Weights of a small transformer language model: no biases in attention or MLP.
MLP neurons of a small language model. Each row is named by its layer, matrix (down: output weights) and neuron, and shows model dimensions 0-127. Each number is 128 + 32 x the weight over its row's rms, rounded and kept within 0 to 255. Numbers have three digits each. A neuron's up and down rows have the sign that makes its largest values positive.
A block is one neuron, or neurons of one layer that tend to fire together. After each block is what it responds to, as a language model described it from the Wikipedia text at the highest values.

L5.down212:082122096159130083134127086163156143112134181114097165103125062108131122159146124100166104147148116183089161092138094145147155100137177157137108149131108057083121175174064153142155124127116175070144115090139147111110103040159100133144101076155108145093141116157069109132058140150122149147113142114192112087166101070182103149166155156132153192134154153159144118214070088114124104103146
L5.down298:129145107077128107086102082089149129139136119140174118167157095154165119181151139156100121120172188100061206171098142166102105151139108139081129140144143164181104115090135104107111146136203134158122139086077117118125151073111171109104117089117156084099146144182125134148155120161161171105098149137100123143138187169109152205129049134149111134159159115093061116122094137141138084168172
L5.down788:088131066141135143124139121155160141120153101154133112124109212132161131086140120108093108164173132146174149131134123130077183149102155117128110131161120073144184161113174109127127073141119133111120139159113165153118097123090113166152100150094076153096155178162161137103160161084089151147142146135099102103193192115109178183160128168079157117104100184132128081121026122138183064121118
L5.down921:125125142063154170145184141143148182092194126067160106157122128130140183098140109130109171106083197211095163105107119109160154149118149088100095116183179119107129122139146094191124121065099159115061161123097147107129151155207107127147121194128096117135132121110146129133107138169149136168147122132150098143101203098084098106099114128096099154120159123160148118128101102108141113121136
L5.down1024:104090111130169115140152114163118156136116091126140103127179037166114041151056159152089156120187081120169115146062142138168117163145166178143079139100161164084077105090169138167180188104185161114043149125122113134120098128189115125127101150104130144118162136110131137145127144053118069156118094131121122155111112153168165041212149178164135109126092127168137155118128095121136153106094
L5.down1173:165085137124124080149183145149120148121032123115098195106093095079158173118108134120133089128108177084106149148138106103065096123114097139124140089083124146114183147201094134096156081130145130153120148123085140180192096110160195122093099170168112120139063191088189103170113170118164105124091200137172144111166100152121129159139155105108072130141120106121143088140167128115143076104153
L5.down1422:079110115119128177128090136109165109110125121137199077057146136115203191086077163140139072192112167149138088107129098134127118120136122128148134073201139110121119117115114137100112076160145064145099112168151100053124136111085163144165156200152143198104126095138129151105147116072099135135103098120166112121146070063114169149189121149100129114131146152120110147121122150110134127120094
L5.down1484:135098135105165128185141155104161095128189105140083190168146068094095167089158135124197124107097143097131145114115120155134145119089186103168137131105129101143167121089103099120121130047117163108158155140083131128132165135120143033138113127114116119129133118140139132144115141128094132178076115115167179140152133142091153087157124093137149138125146150062144062111156105183105118122092
Personal name starts. First-name tokens or their opening word pieces in lists and tables of people, as in Vlad(imir), Pet(r), Juan, after pipes, dashes or country codes; also invisible characters after coordinates.

L2.down481:136115089171155114150143078139129203134089107060132129080141175133130146082156161107101169133109105155122115052099078160118117133130084137157095107138148140130107175085154133106087137121114121144174134140135132112141152107116143132066113060030151147152121106103130255132162124113109163080154089162116129164121160106166126114123170126117141139167094121117127132074107161146102122176124
Country and place names. First token of country or place names, often after in or a table pipe, e.g. Japan, Camb(odia), Eston(ia), and first names opening table cells.

L5.down264:149158123103082112102142097129126111144152139127144175187097131122078131133073162093099125115097141116111147146164134089083108122147141045082146163173127122100136105103130096124177126139160171123136178141156161104138065141170177089146095138132088081105105154089129091167159107111155105143112132147170154109113164121164156127136119112087130100094140112115139115086074188139143131150093
L5.down555:104103090183155125122135093115096111178137070124166130167169109115091071159113107113132088105139126133160127095087095122078136143106085073067136112120159140164094179143119129108117133092139096076126136142126128119082090144067135123143147133093062130168095121104088124112176201114058100164070137152118137132120139215098137105119152186155104132163095141132131143133161133165132139159161
L5.down601:124115113171109157110144130133135133085137105097140144182163122120128102105169135168102103047169167141104176165116119104148133150134160169163135088110126078151117152138098179119126124120088182126130156085134143131140109121198117107134078138101143094142100103111121074071186128094070135093085166164125111127179180055097163135132102075162135099126135117111123094173139106116171196104105
L5.down663:117157136122151134118081093142132150107132161125114107174105128139178082088140162130134113109171151059163104176164107145103102112107116096136151152130134098124127127169095128133112199137115130101147179116088172132131160127167140222120107075126112105105152115163133142091151091096148104093114141159098143124077140075146157096171123101152136148122133118131117129140126116158151131137059
L5.down1159:146129126086043115188165129106117110128149123089094179172142090102102177135126141109067133106162148103135191130152160043153134148153187163095113193112132064116101142079197139140131139114152103125152147137105166118142108080165119100134128157146080164161089125129109071151118104157107090161146113082162112120095150101085116136141082144099110137107128081171121131118103100171051110097100
L5.down1265:145123195160116221096113112119057099113076089173140100164114058101158179072129149128175159134114124028125112130101084107079119137089104120141121165184084091162106122172187105117157140150144179142136091168074131171136083156139174160130103103128164068089149137177166158100142110133170145081109121103107098114108121071102104144164110104134225128169108119152088107069172166104165152128142
L5.down1442:133178113126126113186152125116089140075140110153128114089103147120106140198082138081093104157138156173083188111108116104123120147125109123164118099083171042123112079170153164255126141078066168177114144104180120116151153095168129089121107155102149183139122181160132128149143127104053160097146054100148120132087156084120154094119146121152107107191087169137111162047107093178153075125127
L5.down1522:135088156131135059143128122150128107110111202136129148151139129118152096119106112143117064152168087128128130185064148136107139142132163073118197145085175131148116104080099102134161119148131159115121114136152109073155139064164156108137149123125071114150122170146140072094130119136117094129160144158166073099102169091095162143109107105118177106115164088110094143065073145129134126142141
Word-start fragments. First sub-word piece of a multi-piece word, mostly proper names and some common words, e.g. Lithuan(ia), strateg(y), Sher(mans), econom(ics).

L4.down262:119096127140139125101133125102127140167084130077141162170186128160132138099096098157085118112107176075124154160150076120113122149193150088141173086135084092130152129170139094140104159125130127166146155152112109096230106111157110157134020158088065127107138181085136145132138114104146140117142137114152112144064094162121172133119089117137119192117106148123154129216108154206114099064150
L4.down432:141146110094142168101205106170083160119071162146076146101095144097166134116206116139171135145162161168171138075129094150090097071155095129162124154125139165113123144155061122169119093115072156160130095127097101116118145153151184146135151089138084189137086115108181153146083163104209157214116158144092107182139134160141147146109136175088152142140127109143143171089145162115120135090142
L4.down854:196113081165132128173195123131099125137161059188114142170143121152098158132114079114091136126142140116128156140131030107098121151073116094105185137086157096151140144220123125126110049119102134141102139125103163164133095165131191162139097163212051094104135095126160125185087153145141142177114171131129101145097148130100087123082117068129139083158070112136086132105100179112101134161108
L4.down955:118101078110146123149151092156125176179115113163048179125119106140096104132144139081147091171095157095196131099139129156123111111120108120116102137082107157175120159122131076118058115125152168152138102097058162197135159119135162115133099162131125171124155108090140078150103148124134089105095083114089124148090128161083183148110153090119155108146032126120138140128125162180135142220124
L4.down1008:137115098151133090153098119147127194119077087130059153090122165118131106128139137082135125116143101054100157109105147149082145102110118113081077105102132077157181094109116081074150117142144115130114067097115111146105149115120139117128147106133116137127105134072173179119159092108128118107153126162088131140078085081132151094096079129126096067054165124137128079115152139176141098183170
L4.down1285:100139181104192151150073080162129137114068090149194115149090124148117093107203135098090138143077146088091127092160136187188122075114112154162108092189102130140173129145111155164127114233092193123158100165158162129142107171097097113121122165105193051155164119135151144131164203101138148096166213096176136202120173155158118123102133131137142147119157118142076134172119119155126109140100
L4.down1327:118080072136185113164136154145071160142074077171114181065136111095120180135171076126113165122111095063119135102114146095090098131054163086115124115113089089121162135146121146110149126160125102092130104142186138164204171118125098084158156120120119120102096130138093139147101134132112138085168138139154112098084180141134152098100098113089145150111157109062117078160045163123144067149104
L4.down1483:153082129146144159143108174107172159112089111126105137149113059104139138096179123105128163137090147060098197117173087114078148173136170103134152142129117136170113100141112117117119150175115103076139129116145152107215202123082126069204154166088079188140097155122129159149181130145168099154163169100176155130081133121086126104161122128127126134136120095093073139168146142091094158127150
Male first names. Common male given names opening a person's full name, often in tables and lists after a pipe, comma or dash, such as Paul, John, David.

L2.down50:115115153127121114143135135144137148094137121148109124117100127125095147155149115058127139145127097086104092104116106129174123134164077133152147135154115109160135091153130115089182134117077110133130128172113114107125131112097126157255131125160142185102165082150130255111124145109108149120138155113137132154140119167105139139150178111255113110124122131148133133122135121100181092152125
Proper-name first piece. First word-piece of a capitalized proper name, usually a person or place, beginning a new name after commas, pipes or prepositions, e.g. Jac(ques), Brad(ley), Mar(ienborg).

L4.down196:101103155128146125159116127147127116122155108110150161137183133137152155101117134145146131097135128130138159124178163146167144116090094144138169154139122094094076153140056119146055117088116124125128176146077151107210114144137097120080154139108145112106110087085127055103108103079215096118128161173134124119165138104139108147156158089182145179115139151102118143124146138175150043118072
L4.down376:162091154125143104110127126157099150108126135117188188118134156159172130118088150100127184168137125074168087161117122154095167011156120093050128166136158097104139131086170102145118110185103100075151154107103132110127115103147093172157115106139161093173123124164123113126131109126126146161082100071119156120104077164117157149183117104158137119172107135176122189066146104160086107078064
L4.down712:164068162149170151135112146091094152112115144120091164141171120156112157103115088092068146116075151036149144161124137109140152124123105111125139151099110124116102106117096136146156126165122171115123140108111170116114130077137164111109102154094117079161107133118132108135138118086162153080126134133158135114143121124100154112109060091101104157148116129083143101108130193124166149138117
L4.down731:135104120125170076137144166079101143151144142114076151108107116091052101048061119123122119158112178100090128124040109182126108102128108142143114154128123153172140121115083113117082114118130044113107124135076155100162133112132148176173103166098089136135146148032132099080131148151101106096121151121091145104196192105193119106141115103131160123148181079170097153112162119177128114152102
L4.down1133:083042057107177161145111140132116183102144116056153108127146141168157135121098107091148163150110099093167104114143069097190123151094175106168123131169091096135104168127119152090122092139107100131162148147144143157148150154150094142110121160139128155224089112156147201124119119108098111139122090126084146124158156155147080117172056124105220161083148142087123139128084096178145158148100
L4.down1189:135125137132132152158091114208148153181138116137118170130124117120166134122120106167064110123123143091134129193120119160177132141076171110121160128128094134194108108136141104181091132126083156111145146131089189170120156184144126133146163090119083107158097162150155123120138134161165101107131125164155126141134118102077088139099111146127191148144155085153114175160140129111132151209073
L4.down1430:087087115155153126089121154134110086107187082039104172112140102096067167169111114114069107167114117129135108080151158149165182179104106144143147061105138130067115120115134166157153169141104105057102065170139124118118162101110189143074089159130116112120124123106135097130093107104133142037201128147135138156090163101121101123132092151122110129163152168084151146091122146140147105115130
L4.down1447:108064115149180120090121168129081139162097162107067134201158124130111138124148131083109115117166080166098136175148102107100141162141154078096119179089136117094103129066123090145152145156153213112132129134141106142123118092101106100123123150125082146107058137163154090134203170090155131080095095108134154129148158130059109159133123148165181135138111111076097112109117172162123129116162
Word-initial subword fragments. Opening pieces of words split into several tokens, mostly names in lists and tables, as in Benn(ett), Gonz(alez), che(ss), anim(ation).